Weights of a small GPT-style language model, trained from scratch on English Wikipedia: normalized queries and keys.
MLP neurons of a small language model. Each row is named by its layer, matrix (up: input weights; down: output weights) and neuron, and shows model dimensions 128-223. Each number is 128 + 24 x the weight over its row's rms, rounded and kept within 0 to 255.
Before each neuron's rows, "fires on" lists the tokens most often at its 100 highest values on Wikipedia text that the model never trained on. A number after a token or word is its count.

fires on: " |" 22, "," 12, " is" 9, " of" 9, " was" 7, "enn" 7
L8.up1641 [155 187 130 150 127 172  92 150 109 175 119 128 108 167 175 123 132 152 126 101 124 101 118 136  86 138 152 121 123 154 108 132 131 138 156 120  86 125  84 130 143 101 146 163 119 142 100 139 181 124 139  90 150 123 154 110 123 126 159 116 125 117 125 127 141 122 158 144 109 137 108 124 133 117 105  59 163 126  97 155 112 126 170 138 122 119 121 103 103 144 108 130 171 114 126 127]
L8.down1641 [119 154 109 105 178 132 161 100  84 137  99 154 120 149 118 133 101 107 126 147 168 153 111 121 166 124 105 134  79 114 139 114  73 157 105 147  93 152 153 135 104 112  86 100 104 112  86 102 123 115 153 134 112 166 162 177 146 117 130 130 105 147 165  98 107 171  92 138 147 123 115 145 135 168 145 145 136 167 118 145  70 142 108 126 175  91 169  98 137 144 131 125  94 127 140 119]

fires on: " |" 35, "\n" 12, " %" 9, " " 6, " more" 5
L6.up1140 [ 83  79 137 103 142 169  92 112 116 139 130 111 111 142 149 173 110 138 157 126 113 137 188 134 124 131 159 157 122 144 128 110 114 131 142 171 131 138 138 124 135 134 128 103 102 163 148 174 121 183 103 153 109 149 125 133 147 156 164  88 135 113 116 113 144  81 107 120 123 155 123 122  79  81 148 191 135 141 142 132 137 122 149  88  96 119 135 147 116 109 119 126 120 126 145 145]
L6.down1140 [151  81 133 147 138  97 122 149 124 115 128 134 150 157 133 155 142 147 152 139 162 148 118 170 134 102 140 129 139 111  91 138 126 130 104  93 156 104 103 119  94 101  93 140 100 177 134 140  86  69 160 111 100 137 132 132 133 136 121 120 134 111 159  90 125 176 131 157 121 132 117 112 121 128  93 145 104 148 133 135 173 131 149 191 123 133 115 126 128 114 153 103  94 116 134 167]

fires on: " as" 42, "," 27, ")," 6
L6.up440 [107  90 112 134 118 131 136  79 132 121 136 135 115 126 108  91 115 131 126  76 170 128  88 180 148 142 137 163 109 107 162 129 124 153 117 112  98 151  94 131 144 154 166  89 146 142 108 124 150 155 123 134 162 143 129 165 140 116 111 175 134 142  67 112 129  91 125 159 114 115  95  76 118 123 111 113 164 105 151 110 126 104 121 110 126 154 106 124 122 145 136 139  86 161 108 113]
L6.down440 [157 153 144 166 123 132 117 106 126 150  87  94 112 133 151 131 124 112 189 130  82 119 149 184 128 146 114 160 102 119 124 108  92  95 137 127  98 150 162 108 133 199 145  82 136 155 124 128 123 142 122  77 105 172 103 122 121 107 113  87 118 107 133 141  59 176  91 142 153 130 138 142 147  73 126 130 118 166 110 124 144 106 124 104 147 153 127 144 111 131 137 108 143 136 149 140]

fires on: "-" 16, " of" 11, "–" 11, "19" 10, "as" 6, " in" 6
L8.up1263 [110 144 149 112 146 121 145 123 134 151 131  80 156 160 110 143 165  94 126 209 110 127 133 108 132 122 114 188 116 137 136 110 131 184  96 117 115 127 148 144 113 132 109 115 176 113 102 100 115 100 139 112 127  97 133 139 138 114 136  88 116 115 119 127 116 151 155 136 132  98 117 129 115 124 116 155 115 148 118  98 143 133 111 174 125 157  97 103 147 106 103 154 126 122 124  84]
L8.down1263 [155 139 139 170 131 160 126 165 155  98 161 135 128  97 116 120  81 166 171 117 139 124  83 111 104 146 153  86 134 161 115 128 123 103 111 136 137 154 102 136 126 110 118 144 150 113 171 160 148 114 131 132 110 124 149 136 118 140 108 116 126 169 126 119 148 140 148 135 137 105 163 111 115 139 111  56 137 140 139 130 151 115 176 117 156  87 127 153 150 152 148 108 148 190 132  89]

fires on: " |" 36, "–" 9, "." 7, " of" 7, "ir" 4, ";" 4
L8.up1582 [110 141 110 129 142  97 121 101  98 160 162 125 126 146 123 125 153 123 123 135 145 114 185 147 123 128 168 169 122 109 160 130 111 135 145 138 101 168 107 139 105 151  98 124 130 132 139 118 166 175 114 121 161 115 111 159 156 139 133 152 100 119 151  84 131 166 108 104 115 119 113 132 138 122 127 138 128 131 141 157 102 154 203  96 126  96 114  84 124 159  89  99 135 132 162 183]
L8.down1582 [101 103 114 166 138 113 161 134 144 127 143 112 112 197 139 112 127 140 140 110  99 141 129 114 102 130 133 147 146 147 157 115  99 114 106 131 106 143 157  89 134 104 101 126 146 119 114 124 132 113 109 124 155  96 133 103 147  80  91  91  98  80 100  96 115 112 121 178 117  96 113 163 150 106 125 165 104 134 109 140 111 117 104 151 148 160 130 110 126 120 152 143  82  77 167 126]

fires on: " |" 79, " 0" 7
L6.up1621 [130 117 121  93 107 141 110 136 156 121 121 141  83 150 109 138 140 167 170 104 123 132 115 132 146  97 126 130 137 152 127 116 112 129 123 139  87 138 106 134  78 130 128 138 128 135 165 130 154 180  89 146 109 150 107 140 100 103 148 127 159  71 162  92 103  95  94 146 161  90 108 145 154 148 114 142 145 121 167 120 109 129 134  90 120 143 110 125 128  94 158 154 109 131 136 118]
L6.down1621 [ 93 122 109 111 151 171 102 155 154 136 170 131  84 119 144  75 161  81 155 118 134  82 127 120 161 136 119 164 109 168 160 109 135 150 102 118 133 110 109 122 188 139 145 170 156 123 145 101 127  95 111 107 120 122 171 109 167 143 153  75 110 128 154 125 185 128  99 111 177 132 143  85 138 105  99 135 116 120 129 146 108 135 163 122 125 129 102 126 100 117 117  88 149 120 116 127]

fires on: ";" 52, " |" 34
L6.up474 [157 112 129  98 140 158 126 120 116 124 131 162  90 149 123 130 101 161 140  76 132 128 153 115 133 136 117 140 151  97 102 147 140 109  90 138 167 131 131 153 124  85 114 126 127 148 148 143 138 163 123 109 168 108 125 140 126 107  81 153  98 121 148 122 144 119  87 145 158 144 116 121 153 122 126 129 178 128 110 130  73 146 160 111 110 173  95 106  98 132 113 126 119 164 150 142]
L6.down474 [132 128 148 104 120 123 123 134 125 139 118  89 133  58  87 148  67 119  87  88 129 153 143  98 115 127  85 121 123  80 161 158 123  93 127 153 116 134 123 156 111 124 109 138 114 105 122 157 119  98 135 148 111 137 150  70 134 116 146 139 133 101 171  76 100 152  94 101 166 182 143 133 132 179 153 150 103 166 122 154 127 147 147 132 120 117 129 139 164  85 116 169 148 121 140 145]

fires on: "," 58, "-" 4, "'," 4, "–" 4, ":" 4
L8.up774 [123 123  86 133 113 120 171 138 114 136 115 119  94 162 125 142 156 114 136 152 161 153 154 123  84 100  99 161 108 140 119 138 141 163 131  86 129 160 144 152  97 141  76 134 107 148 105 138 103 166 115 121 163 107 133 154 150  85  89 158 124 120  86 165 133 139 142  83 108 116 128 187  89  91  80 165  83 116 169 130 100 102 148 108 105 165 101 105 124 160 110 132 145 132 154 117]
L8.down774 [113  99 120 141 114 134 116 105  85 147 152 158 129 174 141 114 132 168 125 128 127 116 106 132 181 127 135  82 155 126 125 141 124 115  89 130 104 124 105 139 146 140  96 125 119 138 112 124 117 100 145 128 185 148 110 127 129 147  96 121 119  91 128 130 143 129  92 166  77  88 142  97 157 138 173 154  66 153 116  80 120 137  90 148 128 126  78  98 150 163 149 140 105  96 113 122]

fires on: " |" 24, " con" 14, " 0" 9, " of" 5, " bas" 4
L8.up1174 [173 131 146 116 131  98 129 179 104 127 180 116 138 139 116 157  96 155 103 124 152 186 138 162  96 138  93  87  87  92 108 165 112 141 125 159 132 129 146 100 122 117 127 114 127 132 139 156 109 156 107 141 110  64 150 108 135 147 149 150 133 104 163 126 120 126  87 123 135 157 146 159 143 133  98 166 163 142 129 145 162 131  94 137 128 117 154 136 129 104 142 158 132 160 182  92]
L8.down1174 [144 111 116 128 135 118 152  85 153 158 183 112  90 124 138 108 105 149 120 188 137 136 112 119 111 118 134 127  54  88 138 138 144 140 150 131 146 107 116 145 151 110 116 118 121  95 109 115 133 103 170 157 138 122 122 120 117 155 137 118  92 128 118 142 141 120 164 114 148 116 144  94 100 114 126  96 147 124 103 101 122 139 121 155 100  93 141 148 125 119 131 156 131 156  98 119]

fires on: "\n" 30, "." 25, " |" 5
L8.up623 [155 111 156 126 112 124 119 139 166  94 125 123 131 160 124 158 145 100 141 135 124 124 143 151 145 161 122 172 139 168 108 149 151 117 163  86 116 121 135 143 122  91 126 112 113 121 155 137 172 136 128 163 142  88 103 120 149 103 124 117 132 130 110 142 159 144 128 153 110 127 109 134 147 125 115 104 102 157 126  99  79  84 144 142  96 116 157 127 128  90 125 154 154 156 152 146]
L8.down623 [161 131 139 178 137 129 150 108 120 157 149  94 141 112 132 131 120 175 117 125 176 128 123 130 125 151 158 144 116 104 146 127 132  92 164 141 108 129 129 144 101 116 133 115  94 147 130 147 135 137 151 106 138 152 129 119  81 153 122 150  98 102 131  89  96 147  92 113 123 116 154 156  79 130 119 153 116 144 135 154 160 125 123 116 145  99 110  88 160 158  94 148 122 125 123 119]

fires on: "," 38, " to" 21, " of" 10
L6.up1719 [108 145 153 139 124  94 137 177 121 153 157 131 118  90 177 113 127 109 120 141 123 168 160 115 127 116 124 182 130 123  97  89 141 178 131 143 133 161 147 124 159 162 118 101 189 114 125 156 116 160 112 135 123 153 135 142  96 117 140 142 133 118 135  83 110 134 119 127 135 166 102 135 156 138 172 185 161 104  78 124 125  87 128 115 150 139 158 150 167 105 119 119 130  85 119 113]
L6.down1719 [119 129 121  89 123 174 134  85 137 136 127 134 105 149 149 122 154 123 113 133 145 144 148 153 150 109  94 178 145 161 117 114 126 138 124 126 145 155 100 139  81 118 142 157 105 132 166 159  65 109 150 128 125 149 131 136 152 116 169 114 126 123  95 131 108 136 114  67 162 134 115 133 125 113 123 130 112 104 163 102 148 150 143 148 192 101 152  80  97 104 160  72 155 101 116 144]

fires on: " a" 29, " res" 11, " |" 9, " out" 7, " Res" 7
L6.up1047 [172 148 161 118 100 175 120 162 137 149 118 134 118 163 137 111 150 118 160  83  76 142 101 147 153 133 160 119  78 124 161 124 115 173 102 155 136 108 142 149 118 130 154  73 100 163 148 156 140 144  82 139 122 119 127 120 125 125 106 161  88 132 171 109 123 101 108  76 149 117 139  78 135  82 119 148 143 131 121 142 145 129 147 119 116 127 129 150 153 126 166 130  98 116 127 150]
L6.down1047 [134 133 121 119  96 138 136 119 199  81 132 137  65 130 111 131 105 137 145  97 140 122 124  90 117 125 139 123  79 138 141 125  96 128 128 109  89 150 147 170 128 133  97 104 110 112 119 117 135 103 123 151 170 120 111 151  94 106 135  93 105 127 131 154 134  82 106 164 129 105 171 130 135  99  61 100 110  81 152 119 146 141 115  81 122  95 148 158 159 100 171 172 134 109  92 168]

fires on: " |" 28, ":" 9, "|" 7, "," 6, "isa" 6, "-" 4
L8.up1049 [134 163 112 123 151 121 111 116 164 146 156  98 129 130 147 119 124 154 165 146  77 168 124 153 127  70 148 112 141 127  93 184 116  91 117 130 150 136 135 153 125 113 126  92 110 150 116 112 149 148 139 100 116 167 125 129 126 103 135 103 102 156 112 114 142 102 149 128 118 108 128 132 144 115 157 132 126 139 145 103 113 148 168 111 139 107 138 109 158 144 110 138 152 165 156 131]
L8.down1049 [109 122 158 141 129  88 147 116 160 100  79  71 113 120 161 121 153 133 115 156 118 100  98 125  70 158 113 171 165 168 129 167 109 110 123 136 142 127 116 149 157 117 108  98 136 111 112 132 143 133 169 127 118 153 114 174 169 131 138 107 115 116 128 118 113 134 156 166  79 125 132 151 142 135 116 158  78 113 165 153 131 106 112 134 125 103 136  87 109 144  63 118 107 112  87 100]

fires on: " (" 34, " with" 12, "ating" 4, "." 4, " 7" 4
L6.up700 [ 85 128 135 142 152 128 159 172 129 106 165 127 121 115 146 141 128  83 143 140 117 171 140 134 108 140 140 145 114 109 148  97 124  93 152 120 164 106 137 134  76 130 113 149 133 150  82 133 129  97  86 182 163  95 134 127 108 117 115 116 157 108  98 118 129 147 129  72 142  97 123 142  70 149 119 165 102 101 120 105 137 105 120 132 135  86 123 164 141 156 143  92 131 176 111 175]
L6.down700 [165 160 142 193 152 118 128 177 124 129 137 121 141 150 139 135 102 130 124 104 100  90 125 113 121 132 146 134  95 142 124  96 115 123 113 108 105 176 141 141 149 119 154 150 100 135 150  90 119 103 100 143  99 147 174 149 127 141 155 178 117 149 162 115 128 163 113 121  99 138 172 133 155 105 122 116 133 140 111 211 171 166  83 107 127 131 113 143 123 125 111 167 128 111 123 110]

fires on: " of" 76, " into" 6, " ." 4
L8.up1661 [139 148 148 101 142 113 116 112 124 132 124  80 110 142 135 113 131 171 103 130 116 120 126 130 137 120 158 104 162 101 146 163 132 130 137 121 117  96  93 105 115 106 146 160 153 130 133  96 141 119 103 148 102 115 168 131 118 108 127 107 116 115 147 125 162  89 107 131 122 105 121 166  89 130 136  82 140  84 106 154  92 137 130 154 155 125 119 122 160 129  90  89 171 149 137 123]
L8.down1661 [133 165 164 160 118 108 117  85  88 141 122 151 108 110  99 147 107 115  97  72 127  88 126 131 157 103 158 123 185 155 106 153 119  94 145 108  98 122  99 121 166 125 127 115 130 122 116 102 134 134  87 102 120  84 135  85 128 143 158 107 136 142 153 126 162 143  95  75 143 156 118 120 131 131 125  79 115  84  79 168 151 127 122 139  87 165  85 144 135  98 120 113 172  83 121 167]

fires on: "," 68, " and" 21
L8.up1317 [115 180 130 143 133 128 121 132 131 128 117 138  89 156 141  92 123 118 118 104 127 129 104 136 106 125 154 182 107 161 118  74 128 124 128 137 140 125 161 134 133 116  96  78 108 112 130 129 119 120 128 177 100 133 124  94 147 129  71 118  66 137 118  94 108 117 152  74 102 155 119  99 174 123 184 155 137 128 159 133 118  98 130 125 129 130 169 178 118 103 139 138 146  73  89 138]
L8.down1317 [ 90 105 110  71 144 148 138 158 119 139 129 112 185 135 155 164 142 155 162 145 118 154 147 130 110 127 144 129 128 118 131 191 152 168 139  81  91 105  87 125 161 154 112 138 163 124  96 155 168 109 130 134 126 138 135 135 127 153 161  96 125 106 113 125 137 152  97 159 117 147 103 108  64 137 100 139 100 116 128 149 121 138 114 138 137 140 102 135 144 160 158 120  88 117 119 146]

fires on: " |" 68, "uch" 7, " such" 4
L6.up832 [156 121 107 118 107 123 100 129 128 132 144 151 116 196 117 144 116 149 108  93 127 120 120 107 134 133 132 127 134 118 124 139 106 133  97 148 139 149 133  95 151 144 109 123 163 114 153 161 145 139  89  83  67 159 113 115 128 104 141 174 137 120 149  94 146 120 117  87 130 139 131 110 146 139 139 158 145 129 139 143 104 106 115 132 128 109 115 132  84 148 137 157 127  95 132 162]
L6.down832 [133 158 132 109 128 127 145 137 120  99 145 108 129 120 120 113 200 160 113 144 107 134 137 152 151 159 134 155 127 127 106 115 182 116 130 101 119 154 118 164 117 125 121 136 124 128 144 132 151  97 136  91 158 165 142 115 133 149 135 143 130 131 111 118 141 112 117 145  91 141 196 155 123 130 148  80 116 154 129 117 132 137 138 122 117 115 124 116  92 150  79 123 135 119 164  74]

fires on: "|" 22, "-" 15, ":" 8, ";" 8, "." 8, ");" 6
L8.up1978 [132 105  97  97  90 128 170 115  95 134 148 118 122 147 100 137 128 102  92 156 177 138 150 142 108 119  60 110  93 116 137 163 110  97 130 104 135 105 130 122  99 142 144 114 175 127 156 110 158 122 166  98 133 117 153 136  93 106  91 136 135 126 137  94 119 134 132 105  95  79 129 103  99 129 121 158 108 189 172  92 113  94 170 138 129 137 115 118 135 158 170 193 152 162  91 109]
L8.down1978 [ 97 140 150 172 135 140 126 129 123 118  93 104 122  82 154 110 119 110 129  83 110  99 107 150 134 102 133 134 147 109 134 120 145 117 172 138 156 134 113 112 105 114 129 106 126 104 133  99 126 128  77 146 163 136 127 113 190 126 149 154 168  96 137 143 101 115 121 138 120 152 177 104 121 121 143  82 140 112 125 131 141 132 148 161 118 134 128 145 132 102  91 136 152 148 157 121]

fires on: "," 27, " (" 14, " place" 6, ")" 6, " hold" 5, " Qualification" 4
L6.up1271 [123 129 146 104  79 106 114  94 106 113 165 145 144 106 140 122 140 126 106 110 105 152 156  83 137  93  52 133 126  99 121  88 115 147 112 129  62 150 118 133 149 168 120 121 179 154 139 146 125 130  90 155 109  92  97 118 149 126 170 120 115 122 128 104 122 133 155 179 161 135 144 120 116 106 145 155 153  85 105 159 149 126 123 151 152 129  99 162 162 128 112 134 106  96 131 118]
L6.down1271 [114 146 136 134 146 117 171 152 152 150 107 148 107 161 132 134 135 159  98  97  99 135 120 116 116 130  90 123 158 186 116 120 114 157 114 143 131  69 113 115 131 114 129 171 112 119 126 151 115  95 126 119 150 174 149  77 129 115 156 113 134 113 117 124 116 151 127 141 117 129 144 157 114 166 127 147 121 121 144 123 104 168 148 163 124 127 136 134 115 152 119  89 111 158 102 118]

fires on: "." 50, " |" 26, ":" 6, "+" 5, " 4" 4
L6.up1551 [138 142 126 111 116  93 138 163 144 131 157 134 146 154 169 127 152 115 125 125 143  96 173 156  97 106 170 165 145 152 143 190 150 104 131 102 107 118 146 130 120 147 193 102  96 125 116 139 150 147  89 145 124 153 136 123 154  76 139 100  88 139 130 141 144 128 133 130 133 155 152 121 152  82 127 105 135 133 118 132 116 156 153 101  81 134 135 107 127 142 114 129 113 115 156 149]
L6.down1551 [118 119 127 156 161 136 165 126 126 154 153 122 152 165 181 129 135 140  92 122 104 105 108 133 110 116 134 122 109 177 106 143 141 120  96 106 121 112 125  96 148 144 125 114  91 155 111 142 126 121 115  83 152 110 116 151 133 138 168 140 127 126 101 128  68 180 120 167 111 110 145 126 140  96  99 133 144 119 118 105  86 121 149 148  95 140 102 126 126 125 132 169  74 107 139 120]

fires on: " in" 39, " at" 18, " on" 10, " |" 7, "ory" 4
L8.up2011 [132 154 166 100 117 114 118 152 139 129 140 102 126 133 133 121 108 160 113 157 117 119 157 120 109 120 127 146  95 125 101 125 159 160 104  90 101 133 135 106 125 152  79 113 154 117  80  72 156 197  64 159 153 102 153 138 128  98 168 130 160 133 126  87 133  64 131 117 177  82  69 112 170 125 114 181 116 108 145 109  99 121 141 117 138 135  82 141 131  77 133 130 141 145 145 155]
L8.down2011 [130 148 134 119 101 125 159  66 124 118 139  87 119 180 162 196 161 128 124 129 140  79 119 151 117 127  98 133 124 140 137 108 137 108 125 126 132 135 112 124 124 146 138 138 117 121  84 160 113 140 131 125 131 149 105 125 126 145 141  51 154 137 107 143 131 119  82 156 120 168 156  98  95 116 104 154 101 135 140 102 116 150 128 132 100 110 120 108 153  77 155 142 108 131 148 117]

fires on: "," 51, " as" 10, " like" 8, " particularly" 7, "'," 7
L6.up1061 [ 98  99 109 144 132 147  88  90  80 145  98 142 103 142 104  90 140 163 137 113 147 142 124 151 133 140 170 154 118 124 139 117 154 124 133 117  89  69 116 162 148 125 139 172 157 125 130 121 135 159 165 161 127  84 148 160  85 128 149  99 120 150 141 118 118 105 153 124 161 124 131 118  90 128 107 111 146 135 137 114 114 116 131 126 115 108 113  99 168 110 124 108 142 165 144 110]
L6.down1061 [125 116  80 189 115  96 119 156 148 166  95 103 140 154 104 129 140 137  95 148 107 122 128 114 135  89  86 175 128 127 157 110 141 129 130 128 127 120 175  88 109 118 129  75  79 127 106 139 145 139 113 157 189 161 122 141 127 179  83 122 143 130 116 112 124 152 161 138 119 155 123 157  97 107 157 155 105 132 169 116 123 134 139 153 160 112  85 111 112 100 140 148  85  99 143 121]

fires on: "-" 26, "," 15, " of" 12, "ed" 9, " by" 6, "el" 5
L8.up670 [178 138 114  83 124  88 129 130 131 112 100 110 102 117 163 135 127  96 173 166 157 118 133 160 138 126  89 102 137  99 138 109 137 142 146 109 117 177 148 136 158 102 147 149 153 143 119 145 104 145 128 137 181 135 126 108 126 118  70 154 118 123  98 154 106 117 134 124 121 152  71 125 181  76  67 114 119  84 150 126 145 149 124 150 164 172 129 158 144 122 123 115 152 191  74 125]
L8.down670 [131 156 159 125 120 196 128 123  95  80 197 112 150 150 122 123 124 172 160  32 115 117 136 117  85 118 123 122 124 149 162 115 105 125 138 110 134  64 130 116 145 139 117 106 108 127 158 111 150 136 140 116 126 126 122 129 116 126 183  80 114 182 146 109 121 166 112 103 126 133 130 114 134 109 173 126 127 156 138 104 148 100 114  89 123 124 165 131 143  96 120 135 147 121 131 129]

fires on: " *" 19, " where" 18, "/" 14, " then" 11, " Gr" 6, " when" 5
L6.up2014 [127 164  65 105 133 107 133 132 124 152 140 122 129 109 128 113 134  95 136 130 115 104 106 144 171 128 141 153 177 176 160 162 107 178 118 148 130 138 150 151 118 119 179  99 118 123 138 168 129 100 143 166  98 126 143 168  97 156 126 162  82 123 132 116 142 139 105 172 141 158 123 139 137 104 121 143  93 111 145  77 135 142 118 174 157 129  87 162 133 135 118 129 126 102 131  72]
L6.down2014 [147 194 141 152 168 136 108 146 131 119 147 122 131 108  99 121 112 118 141  94 111 101 167 132 143 120 137 126 161  98  87 117 132 110 116 101 144 166 121 176 114 136 156 130 146 148 127 156  91  87 105 133 144 159  80 128 162 121 149 137 105 133 112 135 100 129 154  89 149 132 117 141 128 119 162 120 119 135 107  94 131 129 123 138 136 111 129 143 153 151 123  83 151 120  98 125]

fires on: "," 37, " Dr" 7, "ives" 4, ":" 4
L8.up1055 [115  98  92 148 103 117 147 108  81 122 132 103 148  90  96 123 148 154 143 114 129 148 110 140 108  90 112 134  92 170 141 137  88 156 100 173 108 136 152 137 129 142 144 111 121 101 115 170 171 117 136 127 119 119 143 183 137 104 114 109 144 111 125 171 136 103 197 164 124 102 145 172 115  87  87 149  90 163 155 102 104  92 155 111 113 106  91 136 127  78 129 122 114 109 161 115]
L8.down1055 [136 146 122 116 175 102 135 108 143  99 115 107 157 152 153 143 138 123 110 137 136 108  94 149  92 101 171 118 138 178 117  93 119 170 122 115 156 131 166 142 135 136 148 100 148 174  61 109 127 106 168 112 119 138 134 116 150 135 160 152 108  69 132  99  73 157 100 136 166 143 137 150 124 140 127 130 107 135 135 143 125 124 123 127 114 127 122 100 155 139 103  91 116 104 138 128]

fires on: " |" 19, " by" 17, " in" 15, " among" 11, ":" 8, ";" 8
L8.up508 [159 122 134 105  91 128  98 130 126  68 124 110 126 111  91 146 125 137 146 139 133 113 104 130  95 138  96 107 136 172  96 175 132 148 131 120 119 145 110 118 132  95 125 111  95 183  86 118 117 137  87 188 128 173 116 146 176  80 107 140 124 177 172 118 114 154 115 118 149 124 116  93 135 134 170 102 124 105 165 122  89 137 178 119 106 145 171 125 137 142 144 116  98 120  98 128]
L8.down508 [164 143 105 158 114 128 111 163  98 152 158 107 143 114 175 129 107 115 158 126 135 135 121 153 109 149 137 149 134 109 150 118 125 118 117  97 152 126  97 132 139 131 135  93 108  92 158  76 129  92 129 113  88 100  84  99 113 165 100 101  90 106  64 126 120 121 140 134 123 108 174 185 131 145  99 141  98 141  74 140 137 126  88 124 164 110 123 132 102 136 123 155 133 117 116 158]

fires on: "ed" 35, " was" 8, "ated" 6, "ized" 6, " is" 5, " known" 4
L8.up1372 [115  96  88 126 135 127 122 171  68 113 183 131 135 154 144 108 167 103  87 140 129 128 157 140 119 141  90 103 153 172 124  96 102 165 123 142 137 115 105 134 133 134 127 135 112 136 119 106 116 111 103  96 118 165 107 134 113 149 131 152 139 139 118 125  65 142 120 164 145 184 133 149 135 168 127 146  92 111 122 108  57 119 112 103 112 133 152 126 108 135 140 156  90 135 139 135]
L8.down1372 [108 140 126 167  96 144 121  68 156 166  92 151 162  81  98 138 113 144 127 143 132 112 135 116  78 142 111 138 112 178 107 166 144 150 110 138 127 131 139 153 145 110 127 123 119 155  91 154 139 103 113 126  94 146 101 148 114 123 141 128 142 126 124 173 134 171 148 128 134 154  94 107 104 114 125  85 191 118 139 168 126 112 129 171 101  89 139 153 146 158 144  85 131 155 105  88]

fires on: "em" 15, " in" 14, " of" 9, "There" 7, " there" 6, " There" 5
L8.up1345 [136 117 153 165 144 138 154 148 147 119 123 108 144 146 109 114 111 145  77 144 165  82 112 130 131 155 141  92 128 146 117 113 136 145 138 164 157 103 114 121 131 102 130 143 137 118 129 122  82 145 108 166 138 110 103 124 120 110 128 119 151 131 111 136 138 100 136 111 169 141 111 153  82 103 165 129 120 119  94 181  96 161 147 152 151 150 169 116 104 187 121 122  93 132 167  94]
L8.down1345 [151 142 135 139  92 104 134 117 104 114 116 117  95 159 166 150 112 113 149  85 147 133 141 138 111 119 147 105 152 105  91 140 109  77 124  83 106 121 147 120 150 137 105 103 161 158 111  95 119 134 150  80 119 123 139 115 107 108 118 131  72 156 117 139 151 120 129 161 168  97 135 113 120 162 132 121 172 115 131 139 159 114 113 115 120  86 133 116 113 123 142 127 108 127 126 117]

fires on: " of" 34, " con" 9, " in" 7, "an" 6, " San" 5, " •" 4
L8.up2038 [170 133 118 145 138 105 136 108 132 140 124 147 155 123 116 153  85 169  84  92  92 124 109 162 149 112 148  81  76 124  90  95 121  94 144 170 118 134 133  87 136 156 137 154 160 130 135 114 127 164 106 137  94  86  99 132 156 104 127  94  99 121 128 107  92 170  92 114 192 117  90 165 108 139 147 106 183 161 163 148 153 159 130 161 131 141  82  99 113  75 133 170 120 152 106 156]
L8.down2038 [116 147 131  90 144  97 105 147 137  70  96 129 108 128 165 155 125 101 143 131 112 117 181 139  89 142 100 154 172 138 112 104 125 163 121 137  75 110 129  92 135 112  94 136 125 154 103  88 113 121 121 124 117 126 139  84 173 129 133 144 119 118 133 147 145 133 150 138 156 129  73  91 103 112 149 162 131 113 148 133 113 141 104 153 105 105 128 134 152 109  84  99 111 144 137 114]

fires on: " is" 22, " (" 13, "\n" 11, " was" 6, " as" 6, "born" 5
L8.up534 [144 170  94 136 148 157 126 140 133 137 128 137 132 163 145  76 133 138  67 101 123 142 154 124 141 106 105 101 129 120 141 102 137 145 138 150 106 114 147 140  87 155 103 105 129 144 131 108 128 100 170  90 124 146 143 132 190 105 116 127 136 113 141 128 118 107 139 168 144 123 137 118 122 119 140 119  92 118 148  95 143 110 155 123  93 100 135 119 102  93 160 128  95 137 163 135]
L8.down534 [112 100 112 155 120 169 171 133 149 100 145 138 143 104 131 169 125 117 135 120 163 145 133 174 139 133 139 143 117 133 103 122  90 106 148 117  89 127 132 133 115 175 117 143 108 160 145 120  96 139 149 154 115 118 122 115 155  86 112 159 117  93  74 129 147 144 109 137 130 127 107 115 139 180 105 147  83 113 121 140 142  87 148 193 169  95 155 127 131  93 119 139 133 121 139 138]

fires on: " |" 38, " by" 12, "pr" 6, ":" 4
L6.up1503 [146 111 123 109 110  99 138  79 155 135 124 134 110 113  53 116 100 121 149 132 170 123 128 116 122 154 107 136 144 142 133 142 122 137 143 108 119 128 146 161  93 131 157 104  79 188 103 109  75 135 154 126 119 105 140 141 108 127 148 125 137 119 134 154 163 119 154 125 111 139 131 123 108 122 150  84 129 120 121 131 114 158 137 132  75 118 144 131  81  88 111  94 113  95 124  89]
L6.down1503 [ 90 139 147 139 147 129 144 170 129 166 151 156  94 123  97  93  93  88 103 133 137 131 149 115 138 156 122 131 163 100 117 128 150 131 125 146 135 142 168 112 135 169 115  95 112 102  99 111 132 137 120 144 167 128  56 110 100 107 143 158 107 105 139 116 179 123 174 140 119 131  98 124 130 119 109 144 111 129 112 122 156 122 103  92 125 113 116 147 125 102  89 149 181 161 138 102]

fires on: " in" 17, " the" 13, " |" 9, " called" 8, " of" 8, " on" 7
L6.up538 [105 129 153  99 117 114 141 145 112 145 129 101 139 117 113 124  78 158 115 165 156 107 137 113 107 112 135 131 101 135 145 111 153 136 106 145 146 140 113  90 125 133 122 102 114 113 120 142 181 122  71 146 119 180 131 125 107 140 141 135 164 138  95 144 109 142 107  96 140 144  92 143 134 158 191 135 120 116  91  77 135 126 160 104 185 122 138 154 137 130 149 144 105  80 129  91]
L6.down538 [136 170 113 183  99 145 119 114  85 153  73 137 104 128 129 138 138 150 108 122 165 151 138 124 137 152 162 169 123 171 158 165 154 144 127 116 135 151 132 148 146 120 115 146 133 137 119 110 125 136 139 105 157 105 125 151 159 105 115  99 125 155 131 144 133 142 110 159 147 118 116  94 134 132 161  93 101 154 142 135 131  92 154  98 116 130 137 151  78 154 132 131 146  61  87 153]